python train.py --hidden_size=224 --num_key_value_heads=1 --intermediate_size=768 --positions="rope" --tie_word_embeddings=false --init_std_down=0.0 --beta2=0.95 --weight_decay=0.31 --lr_head=0.00434 --max_grad_norm=2.0 --batch_tokens=16384 --dataset="wikipedia_en"
MLP neurons of a small language model. Each row is named by its layer, matrix (gate and up: input weights) and neuron, and shows model dimensions 64-127. Each number is 200 + 40 x the weight over its row's rms, rounded and kept within 0 to 999. A neuron's up and down rows have the sign that makes its largest values positive.
A block is one neuron, or neurons of one layer that tend to fire together. After each block is what it responds to, as a language model described it from the Wikipedia text at the highest values.

L2.gate89,95,219,173,286,255,274,232,203,207,238,159,224,156,151,222,270,220,135,236,243,204,145,210,217,186,265,154,75,183,175,193,209,165,193,219,219,281,242,152,193,131,170,204,227,232,185,194,228,240,180,174,167,244,167,211,200,199,247,156,127,204,304,197,199
L2.up89,139,227,236,247,240,161,230,184,204,244,189,269,242,144,171,229,201,171,235,188,191,145,161,194,163,271,134,148,176,218,179,208,189,209,221,254,232,253,196,207,246,275,190,163,177,246,164,199,269,159,134,120,178,219,176,187,163,248,150,194,195,232,200,210
L2.gate91,173,248,166,215,130,228,249,174,135,215,234,213,201,220,213,192,132,171,204,138,193,223,178,196,240,252,173,248,254,210,228,177,237,219,192,234,239,193,191,208,193,179,213,136,148,204,134,194,180,186,158,161,195,214,165,190,203,213,188,184,254,192,225,257
L2.up91,190,263,208,210,144,196,220,230,136,198,240,209,201,195,210,223,184,157,221,249,212,199,153,253,246,167,250,233,225,191,174,176,282,201,164,261,179,199,185,185,236,187,269,182,112,227,140,168,226,236,191,172,257,202,219,189,163,153,191,163,169,212,164,219
L2.gate135,197,140,210,177,241,161,184,195,156,183,188,206,156,255,221,159,182,214,156,205,104,199,201,296,153,159,228,222,198,196,154,277,191,167,145,216,265,183,244,147,241,233,243,140,171,213,204,234,232,261,135,290,237,136,220,213,200,166,164,188,174,230,253,171
L2.up135,261,183,138,206,204,196,225,189,160,226,232,254,167,237,184,173,177,196,212,154,148,183,192,181,239,274,216,235,195,208,216,224,270,227,237,158,231,170,217,136,271,190,252,210,160,204,208,250,219,211,141,206,162,214,144,179,148,200,234,165,232,198,154,240
L2.gate211,141,150,184,176,202,232,173,193,172,136,208,150,197,196,199,159,189,252,210,227,154,143,157,217,192,226,201,261,173,146,225,337,231,230,217,183,205,191,193,174,229,280,288,191,180,203,177,142,200,186,167,189,172,154,183,220,215,247,194,181,205,259,332,224
L2.up211,214,151,208,206,205,203,137,233,219,206,201,268,239,147,211,243,249,186,209,178,130,180,192,175,232,294,191,217,159,190,200,195,205,246,218,196,210,235,199,169,175,225,199,223,229,170,211,186,210,191,197,158,124,209,176,205,182,160,220,262,236,243,232,152
L2.gate409,174,156,189,241,168,243,156,137,185,189,219,189,236,170,196,258,66,234,207,229,224,225,202,143,193,211,233,221,162,211,203,279,226,254,227,194,230,171,159,136,182,198,172,228,192,221,202,316,122,292,224,208,322,182,194,227,236,306,299,230,225,232,210,144
L2.up409,94,210,236,194,177,260,145,167,173,215,213,210,237,211,157,204,217,244,219,118,235,194,208,148,181,206,246,243,183,223,203,291,202,208,154,208,189,192,189,215,223,228,210,134,152,181,180,232,252,180,206,151,238,160,204,207,202,245,239,181,231,210,261,169
L2.gate528,200,168,205,176,214,285,116,182,160,220,235,181,204,195,225,242,172,174,212,242,222,199,202,240,210,147,184,182,154,154,197,211,232,180,219,238,289,185,156,187,188,145,271,178,226,184,133,306,238,269,153,202,241,144,173,238,161,223,160,186,167,243,247,180
L2.up528,202,142,204,197,114,212,216,129,218,148,163,240,177,190,154,227,252,175,153,204,200,111,163,179,169,187,124,234,213,172,196,264,143,185,193,240,192,197,217,190,156,223,163,179,279,197,153,213,217,220,199,229,195,197,160,195,188,246,147,159,188,195,263,146
L2.gate534,260,154,229,174,204,140,224,200,228,210,211,241,204,192,226,122,204,238,204,127,111,176,162,251,179,235,218,265,179,190,169,236,215,224,178,155,211,215,227,209,269,324,219,157,145,287,272,168,264,171,199,173,204,214,240,231,180,186,166,149,173,258,182,136
L2.up534,154,246,194,237,152,233,164,232,183,214,196,205,204,297,261,199,140,192,224,226,170,225,142,174,194,236,195,161,132,137,181,166,219,160,273,233,190,223,248,302,194,180,196,184,161,212,186,166,187,221,172,264,219,250,122,210,213,172,194,215,186,215,207,175
L2.gate565,210,238,198,227,210,228,207,188,169,193,216,253,218,195,196,175,180,204,195,169,134,213,199,284,150,166,192,163,180,146,186,245,233,221,222,256,265,168,187,149,137,188,218,208,174,227,154,220,213,239,187,194,290,110,235,234,202,217,196,129,192,232,191,234
L2.up565,96,230,227,248,143,231,214,156,186,194,175,186,147,171,216,232,204,176,259,192,261,205,184,121,182,237,216,166,158,193,129,193,246,206,222,200,182,184,184,198,168,177,218,230,219,136,154,186,253,185,195,235,178,222,168,194,174,154,195,233,140,254,182,190
Responds to: Wikipedia section-heading words

L6.gate0,188,218,162,223,194,160,197,112,177,191,156,235,146,194,176,242,226,190,222,159,215,199,216,179,285,213,141,203,192,173,168,225,172,207,170,239,194,224,226,154,218,200,191,249,191,212,213,132,115,131,208,156,144,215,242,170,132,216,181,205,182,155,166,199
L6.up0,237,150,253,138,173,181,199,194,247,261,228,226,198,112,165,246,223,215,254,304,206,178,186,133,133,218,200,167,231,214,234,176,194,245,205,319,237,223,253,261,141,179,187,272,205,233,214,256,163,135,241,225,219,259,187,243,224,182,186,213,205,185,158,209
L6.gate41,244,232,271,203,125,179,150,223,123,195,206,211,190,198,215,242,196,217,208,218,193,156,166,224,281,249,171,159,212,126,190,143,228,215,180,208,222,198,161,200,185,237,168,185,246,237,246,260,145,210,229,183,152,186,172,208,187,160,206,163,210,204,146,231
L6.up41,194,144,184,177,192,165,239,111,183,217,217,229,165,181,226,177,225,174,251,132,147,71,169,159,213,221,272,230,249,179,257,213,185,157,244,186,191,240,267,236,202,159,221,192,240,236,108,179,163,143,213,157,156,224,128,216,247,191,209,239,153,209,158,189
L6.gate94,146,171,224,248,164,170,279,182,223,236,175,191,138,172,189,215,229,234,214,240,183,224,150,210,185,189,183,247,202,189,187,227,235,189,190,193,239,173,204,174,140,117,217,204,228,268,130,127,210,162,133,238,257,235,217,175,152,248,147,174,208,169,148,235
L6.up94,236,203,232,231,152,176,249,151,214,208,148,195,191,139,146,212,231,256,207,170,234,217,212,168,237,198,259,209,174,186,220,200,210,201,199,180,224,196,199,202,156,151,199,189,180,263,137,101,241,133,214,279,195,248,226,169,180,195,229,238,207,152,218,258
L6.gate341,179,202,195,145,178,116,275,184,156,193,245,237,159,184,214,256,173,132,205,268,258,215,249,122,231,175,210,227,198,201,153,311,196,248,196,221,137,221,177,175,196,153,213,221,183,253,220,172,128,200,103,261,179,197,214,138,163,192,243,252,139,164,189,139
L6.up341,173,178,155,153,228,117,173,200,169,154,215,262,242,173,197,261,155,170,178,240,205,218,160,129,186,153,225,233,260,273,157,272,240,215,195,157,203,232,171,161,183,185,239,268,187,147,249,217,179,240,188,228,158,115,222,129,159,166,207,248,165,240,213,104
L6.gate342,201,192,152,234,246,208,263,165,227,256,238,293,164,204,184,263,243,258,237,229,254,186,243,229,196,169,182,235,174,201,220,163,197,257,160,236,204,185,232,167,93,221,236,195,234,176,254,142,135,176,194,211,190,207,184,209,164,166,196,157,186,179,181,149
L6.up342,206,159,155,154,150,165,228,186,199,182,137,161,191,190,137,249,234,246,237,247,199,195,201,226,157,220,106,212,215,185,146,164,254,200,212,267,192,255,228,159,153,221,150,305,168,159,208,198,167,173,217,209,154,224,138,234,201,195,187,199,224,164,132,192
L6.gate441,131,166,263,206,190,171,250,158,141,174,177,210,174,159,197,224,217,248,208,271,271,143,229,160,137,178,192,253,188,250,178,173,139,194,217,209,208,176,163,225,150,135,199,261,158,133,256,211,157,184,203,224,180,191,194,193,210,158,170,164,182,254,183,101
L6.up441,190,196,237,181,134,113,237,80,155,171,246,197,241,241,218,121,192,187,200,215,203,183,205,247,187,245,228,231,184,144,242,138,216,200,204,245,206,184,191,189,164,231,128,188,234,122,208,180,226,240,209,253,170,198,238,193,181,220,187,144,213,192,205,159
L6.gate443,235,219,167,203,167,162,150,234,146,238,192,190,152,245,153,307,198,193,231,275,125,197,206,201,148,112,156,207,184,152,209,200,208,242,193,260,271,188,243,196,130,196,178,273,205,179,198,203,198,205,205,254,305,151,157,181,238,159,221,214,139,182,205,200
L6.up443,130,279,173,173,240,221,245,192,204,243,229,305,205,202,191,221,213,201,166,149,217,258,168,261,234,159,187,235,199,168,189,177,236,176,168,225,127,280,204,166,191,268,215,253,223,151,237,119,220,143,162,168,200,118,131,202,243,266,172,182,183,152,262,237
L6.gate527,197,238,212,129,189,173,201,182,171,205,145,181,117,234,174,237,145,195,262,232,262,216,290,170,159,182,182,264,143,212,221,227,132,201,191,246,189,200,205,223,128,225,229,226,174,118,194,145,177,220,107,210,211,175,178,187,249,236,126,200,154,158,213,181
L6.up527,159,187,254,226,191,200,135,147,122,183,224,231,241,135,181,155,248,186,132,177,226,140,192,190,175,237,149,192,250,153,199,158,164,195,264,206,219,141,205,207,212,243,162,271,201,248,180,195,231,189,185,201,234,306,199,250,187,178,219,152,219,252,195,224
Responds to: Mid-word subword fragments

L4.gate506,193,243,159,239,248,220,175,245,199,202,166,267,204,148,199,191,161,215,207,250,221,218,254,199,232,276,237,241,168,140,206,211,254,258,238,206,272,153,137,296,191,164,182,202,199,203,182,185,260,255,203,196,174,130,183,152,196,239,201,211,192,194,191,236
L4.up506,205,250,179,165,127,232,296,248,203,154,200,151,189,123,185,200,217,125,217,249,198,180,162,232,271,185,208,183,217,212,189,196,206,245,145,254,180,187,153,180,225,249,204,183,249,122,241,232,222,222,215,192,187,156,214,227,203,162,175,180,169,161,140,191
Responds to: Decimal digits after point

L4.gate181,187,201,191,247,118,186,277,173,250,187,214,201,224,236,251,254,197,213,275,196,175,133,201,197,245,216,220,246,151,226,214,225,197,182,193,274,212,218,128,193,142,196,186,182,131,161,161,262,235,175,222,201,181,172,230,203,237,212,164,191,94,223,153,201
L4.up181,195,200,147,228,238,219,176,195,211,159,221,167,226,262,220,241,170,264,169,200,224,157,149,282,185,114,101,202,189,145,270,200,225,171,229,256,261,155,192,152,129,248,193,148,205,147,167,214,221,197,130,270,278,100,182,166,139,188,167,197,174,189,295,199
Responds to: Section heading starts

L2.gate72,259,208,234,153,172,211,252,203,226,197,157,241,207,235,175,183,252,187,172,157,176,211,152,227,256,272,201,249,236,272,231,216,215,186,120,88,164,245,253,242,220,253,118,202,190,151,204,151,169,145,141,165,157,204,208,147,169,203,163,191,179,237,181,237
L2.up72,267,201,216,214,174,166,242,205,145,264,103,224,235,150,158,224,206,283,201,202,185,187,179,227,250,259,232,284,168,168,174,199,167,272,179,165,171,217,190,239,217,258,172,132,258,151,171,212,259,162,202,192,244,173,178,151,222,209,194,218,135,264,169,208
L2.gate140,214,230,171,137,193,206,290,172,233,236,190,223,232,251,163,195,250,207,187,209,138,230,129,164,251,257,183,267,225,216,144,131,229,268,156,123,124,179,254,281,248,264,177,192,160,132,186,185,194,151,113,155,144,197,185,198,161,163,216,209,175,212,181,260
L2.up140,222,228,177,182,183,216,207,155,199,241,163,188,250,211,228,250,190,262,233,211,167,217,180,174,266,237,206,262,210,172,156,159,227,250,165,195,176,160,199,259,217,227,220,163,195,185,147,223,195,226,108,164,255,191,222,175,252,192,185,185,130,232,226,220
L2.gate182,193,202,160,167,260,205,209,207,231,189,193,160,200,261,195,161,225,183,186,205,192,246,90,180,252,200,157,258,278,231,150,205,194,251,217,103,166,134,247,234,196,300,138,152,247,105,221,192,242,188,161,187,179,237,229,203,234,151,173,251,156,219,229,204
L2.up182,201,167,221,225,238,218,193,165,219,216,139,229,210,192,252,238,137,210,190,220,146,222,129,219,242,239,216,225,180,184,220,207,338,278,204,169,204,153,180,202,191,233,174,167,165,142,152,230,223,232,142,178,175,279,197,180,219,160,197,269,147,208,184,271
L2.gate210,155,100,166,185,238,263,172,177,161,258,243,227,205,160,162,242,157,177,215,179,151,177,240,155,197,165,245,142,190,105,235,218,198,243,228,251,287,154,146,184,198,159,162,230,222,183,197,246,103,220,155,219,188,246,177,185,263,279,164,198,183,153,177,187
L2.up210,141,214,217,182,259,213,166,234,230,256,190,169,204,180,200,205,247,266,280,161,199,225,239,219,199,166,222,167,127,213,198,237,239,244,204,189,208,193,189,151,171,251,156,167,143,234,154,154,279,177,230,127,179,180,221,232,220,167,213,218,166,160,276,209
L2.gate673,162,109,180,210,167,272,186,195,225,217,221,177,212,190,167,202,175,200,208,191,151,163,172,192,250,204,171,137,153,193,159,217,168,226,198,211,269,208,209,242,194,117,191,159,250,212,152,265,144,159,208,211,247,211,164,239,260,257,217,143,194,202,280,120
L2.up673,218,146,176,186,232,165,187,179,196,234,243,270,182,171,179,274,181,264,206,258,111,190,154,142,190,230,222,153,192,198,151,207,201,286,117,258,165,191,222,215,230,225,157,146,207,270,238,191,179,171,175,182,192,140,190,214,209,212,228,182,170,206,243,146
L2.gate680,223,233,252,197,181,225,243,175,113,147,184,150,239,260,197,262,201,215,250,268,253,192,225,236,265,193,213,190,209,211,227,190,197,173,185,178,196,205,208,177,235,257,213,253,156,265,141,188,222,178,162,159,205,192,258,137,227,153,204,225,162,202,126,209
L2.up680,272,295,205,171,193,205,257,203,178,176,152,207,264,191,174,204,268,261,202,232,228,217,141,211,254,230,193,249,243,237,192,155,194,189,141,107,188,161,264,222,237,277,160,217,192,211,181,155,265,157,203,149,149,197,213,175,153,121,208,212,164,191,170,247
L2.gate729,146,205,257,249,157,183,212,197,163,189,185,156,179,215,254,181,165,183,191,285,218,195,177,270,246,212,257,263,208,201,265,184,235,158,189,172,191,192,197,186,175,249,203,214,191,157,209,229,233,196,210,176,248,198,182,217,240,204,227,274,143,270,166,234
L2.up729,126,197,178,170,138,224,251,262,209,232,156,207,202,188,107,120,214,171,192,216,145,241,157,229,211,266,195,219,169,203,215,242,216,184,187,162,167,264,200,206,240,183,193,217,188,194,253,145,225,204,172,174,199,275,204,258,188,183,197,191,151,211,184,247
L2.gate754,196,123,167,174,186,203,298,134,214,237,208,233,208,196,159,274,200,244,234,228,169,205,208,160,266,273,187,256,166,178,161,210,218,229,211,187,145,203,191,229,186,246,184,253,204,177,167,214,148,199,169,150,216,228,224,183,255,196,151,181,139,177,212,218
L2.up754,202,199,185,114,224,220,234,187,197,206,189,216,236,206,132,171,261,242,197,189,163,188,147,137,252,294,165,248,195,192,162,212,203,211,213,107,123,225,270,285,193,246,155,218,175,152,220,176,179,180,205,168,195,220,242,195,229,190,189,181,181,227,217,216
Responds to: Digits after decimal points

L6.gate176,203,187,156,209,191,191,198,170,204,207,224,174,201,234,211,231,176,210,225,243,160,235,181,210,217,141,162,221,136,271,268,260,260,112,171,272,231,152,197,249,238,245,202,193,132,169,209,189,226,219,205,297,203,159,258,159,171,174,223,181,220,266,157,201
L6.up176,159,210,160,215,242,160,159,152,269,198,222,182,218,201,184,239,152,258,279,238,161,194,170,222,204,120,150,270,148,268,283,223,241,126,145,190,264,161,201,259,203,201,217,185,182,175,155,196,181,169,239,189,235,184,287,163,151,165,233,162,210,245,152,189
L6.gate191,231,222,253,257,306,216,171,246,174,165,188,146,215,185,168,182,142,270,219,132,186,227,209,216,224,167,161,252,242,252,232,195,187,215,253,191,227,208,160,218,238,156,188,184,248,214,151,279,231,179,177,163,148,205,196,185,225,206,133,144,229,243,203,197
L6.up191,136,219,183,241,198,186,240,172,223,157,159,137,215,198,251,153,228,208,240,217,203,154,181,246,209,286,74,160,131,194,244,191,229,184,203,245,187,220,201,153,161,231,183,248,236,176,161,259,176,168,182,185,218,170,258,178,192,168,191,219,187,285,274,184
L6.gate253,164,235,245,251,180,209,238,177,230,212,239,199,223,212,216,194,209,166,217,192,200,258,282,226,196,196,212,168,223,162,183,278,241,193,198,210,192,118,215,196,225,221,215,155,162,184,171,225,162,255,228,204,228,254,254,235,200,233,204,178,190,225,82,248
L6.up253,198,242,195,239,190,203,208,207,257,203,235,186,258,96,188,174,192,170,217,200,236,210,212,161,203,186,227,262,215,251,182,230,261,181,200,198,184,175,175,195,220,215,288,198,178,217,204,222,234,226,180,198,209,259,297,170,201,103,182,243,244,213,144,233
L6.gate281,188,174,189,259,171,181,206,181,218,179,260,232,251,146,169,255,111,160,224,210,219,200,117,208,191,166,177,153,192,241,263,208,196,182,157,230,252,182,214,142,192,162,232,215,171,179,158,198,202,324,209,278,225,116,171,200,242,234,148,258,199,212,122,175
L6.up281,237,155,158,259,234,244,211,120,191,202,240,173,191,233,229,174,183,199,207,177,215,215,155,202,224,182,185,145,280,226,216,264,256,165,197,210,117,228,223,194,316,209,248,226,208,234,196,195,168,295,200,254,154,170,276,175,185,131,224,163,178,232,132,139
L6.gate444,153,202,204,137,127,264,259,222,279,261,163,230,111,117,260,184,171,254,273,173,149,274,212,169,187,172,176,229,176,152,190,269,199,233,148,181,217,184,186,279,216,175,179,237,205,167,156,205,198,237,261,157,166,203,233,221,273,153,168,155,165,269,248,184
L6.up444,228,183,187,137,154,177,236,137,264,197,205,174,158,158,239,188,230,214,186,228,166,199,189,249,157,135,164,177,240,186,228,187,200,259,240,221,247,215,218,219,273,202,149,193,124,158,158,186,181,131,222,214,190,238,192,234,229,101,174,158,137,202,233,226
L6.gate522,228,147,211,191,198,220,239,224,151,189,185,201,211,210,185,262,154,205,206,176,218,151,242,238,154,162,167,252,278,202,229,153,212,174,280,199,182,249,235,225,191,187,238,215,176,255,209,185,231,278,251,210,258,214,200,158,207,241,219,226,202,156,143,192
L6.up522,197,169,160,167,230,192,203,232,159,177,231,176,216,205,174,265,150,198,239,183,177,193,279,204,208,219,188,207,246,216,206,153,198,138,214,237,177,249,292,216,210,180,192,165,193,231,215,180,199,213,240,185,308,233,213,142,226,211,243,218,202,175,208,202
L6.gate743,183,181,174,203,213,232,259,168,152,137,233,112,261,197,191,204,242,174,188,179,125,159,189,218,245,231,131,177,183,231,225,181,242,176,205,231,218,210,173,231,141,190,216,200,250,217,197,217,199,146,236,300,206,168,228,204,144,198,170,156,205,188,144,215
L6.up743,268,188,175,213,181,167,219,174,239,212,185,287,281,167,248,250,136,168,209,144,178,253,169,215,166,235,275,221,195,208,274,195,196,219,204,283,203,212,231,247,219,191,197,114,196,272,155,228,201,315,190,154,298,199,209,241,177,248,247,173,253,196,107,251
L6.gate753,137,240,234,189,252,162,215,165,230,219,218,163,121,222,176,249,149,223,265,203,211,242,172,195,244,224,178,238,161,204,243,231,220,184,185,217,273,174,202,186,200,174,246,170,157,181,237,154,203,221,222,166,228,198,255,196,211,199,182,226,282,242,216,248
L6.up753,162,202,156,214,211,151,192,162,228,172,243,276,273,247,215,153,209,246,180,198,223,212,133,176,163,166,175,222,206,228,256,197,198,157,251,169,289,205,197,233,147,215,196,142,203,146,208,169,204,241,225,176,205,196,209,189,225,171,211,198,226,219,149,211
Responds to: Before dates or parenthetical details

L2.gate222,137,175,230,150,169,252,223,167,204,197,182,153,215,257,216,121,197,205,163,150,196,173,168,226,220,131,152,232,308,209,128,283,211,117,197,143,222,144,204,253,212,164,168,216,162,173,226,185,164,231,193,185,252,238,190,152,212,206,200,175,174,220,248,213
L2.up222,166,227,231,167,223,237,181,190,176,188,211,193,218,186,191,110,170,295,160,209,149,239,227,130,179,248,144,248,266,226,196,220,210,169,184,96,226,231,203,269,238,198,143,204,192,204,267,189,160,135,129,153,209,210,226,193,179,242,260,198,245,194,257,217
L2.gate280,125,205,245,178,281,267,149,225,201,193,182,206,173,258,254,254,146,230,178,244,169,165,160,218,189,209,207,144,164,159,182,331,234,136,147,201,285,187,162,98,187,200,200,126,212,241,226,230,233,237,119,157,209,163,229,100,190,253,161,190,198,225,239,216
L2.up280,188,214,175,186,257,175,188,244,168,211,345,172,260,236,248,230,167,192,141,185,208,186,159,232,179,211,164,219,174,147,173,290,198,119,152,169,285,192,255,186,208,171,196,162,254,227,146,211,266,251,183,251,168,133,211,174,159,241,201,167,218,208,261,168
L2.gate286,167,182,168,180,152,226,168,212,143,174,203,219,156,234,238,109,127,230,171,198,209,182,189,225,159,62,177,198,220,178,212,237,265,188,219,187,223,143,197,115,163,156,210,139,149,168,175,172,179,245,150,201,223,187,190,199,231,223,191,159,167,203,276,177
L2.up286,212,236,162,245,223,189,258,175,174,186,156,220,210,239,196,167,190,262,171,150,161,191,226,149,174,181,191,116,207,221,175,218,211,162,155,210,200,190,171,172,211,123,193,184,172,223,185,222,226,233,144,186,242,239,163,154,156,262,187,142,155,229,229,251
L2.gate341,152,184,135,211,148,199,277,97,153,211,227,198,228,224,189,159,65,248,167,213,128,135,210,233,201,220,214,186,225,162,184,228,266,208,233,262,269,209,199,133,200,157,168,133,131,223,168,246,216,194,157,249,188,176,196,184,221,262,189,191,252,129,177,254
L2.up341,130,162,158,211,194,177,204,125,156,199,248,191,252,240,184,185,174,212,126,205,127,171,182,288,217,212,237,214,195,197,161,283,218,193,207,200,184,245,197,165,245,209,160,126,185,192,237,218,249,163,170,275,187,152,229,252,226,229,170,206,194,208,285,257
L2.gate457,181,149,201,202,199,249,173,197,186,159,239,230,187,253,186,168,217,199,245,182,133,256,210,262,179,219,256,170,213,165,217,261,248,232,177,178,246,160,235,222,204,262,199,208,208,186,236,194,143,255,169,154,260,243,130,189,207,139,190,209,251,216,226,242
L2.up457,156,227,242,253,266,166,178,222,157,217,180,159,164,227,215,158,219,189,95,192,114,201,146,268,174,207,231,159,236,167,261,262,204,158,193,223,201,219,217,174,161,155,212,165,188,213,181,203,225,231,94,218,242,191,149,195,146,161,92,202,184,219,228,265
L2.gate474,180,204,251,162,225,187,205,213,185,167,238,195,221,201,212,276,234,287,152,138,238,219,189,167,207,171,196,226,255,218,213,251,242,161,174,153,217,193,228,155,237,178,259,130,212,257,93,173,163,160,214,193,218,249,262,183,214,216,204,241,227,229,249,253
L2.up474,196,184,139,158,183,182,230,188,182,200,208,175,183,245,204,139,149,183,187,96,126,174,135,269,195,182,215,240,182,206,194,246,185,277,191,161,174,155,173,279,261,277,186,157,177,146,189,133,189,196,134,239,159,196,189,240,200,216,130,210,212,145,147,224
L2.gate530,209,216,155,223,195,217,158,219,175,234,158,191,165,244,191,201,237,238,206,217,244,188,211,198,233,226,227,249,209,235,257,250,188,236,169,169,202,182,175,220,179,166,176,208,211,265,269,283,179,192,210,102,236,197,254,217,137,178,178,159,190,127,190,193
L2.up530,221,262,205,225,198,200,175,146,101,149,248,174,219,193,219,218,175,294,166,251,146,254,213,260,207,214,236,179,227,188,159,204,212,157,184,186,140,243,171,221,250,249,224,136,242,206,228,149,272,207,177,248,203,261,231,121,199,178,182,198,203,194,256,205
L2.gate679,220,196,195,182,251,204,177,150,133,186,275,245,163,242,223,269,139,228,223,121,163,245,225,208,187,178,182,213,261,227,190,316,238,148,171,155,278,184,212,161,242,225,270,216,192,180,234,124,135,192,181,209,138,121,199,168,236,178,215,185,193,227,297,237
L2.up679,236,178,201,173,160,200,169,194,182,167,179,189,190,307,183,217,229,202,133,138,230,240,214,291,232,156,282,175,261,190,191,245,205,169,242,227,220,172,257,188,214,219,180,175,201,186,224,160,229,230,110,247,197,156,166,236,185,156,187,234,211,183,227,243
Responds to: Wikipedia heading text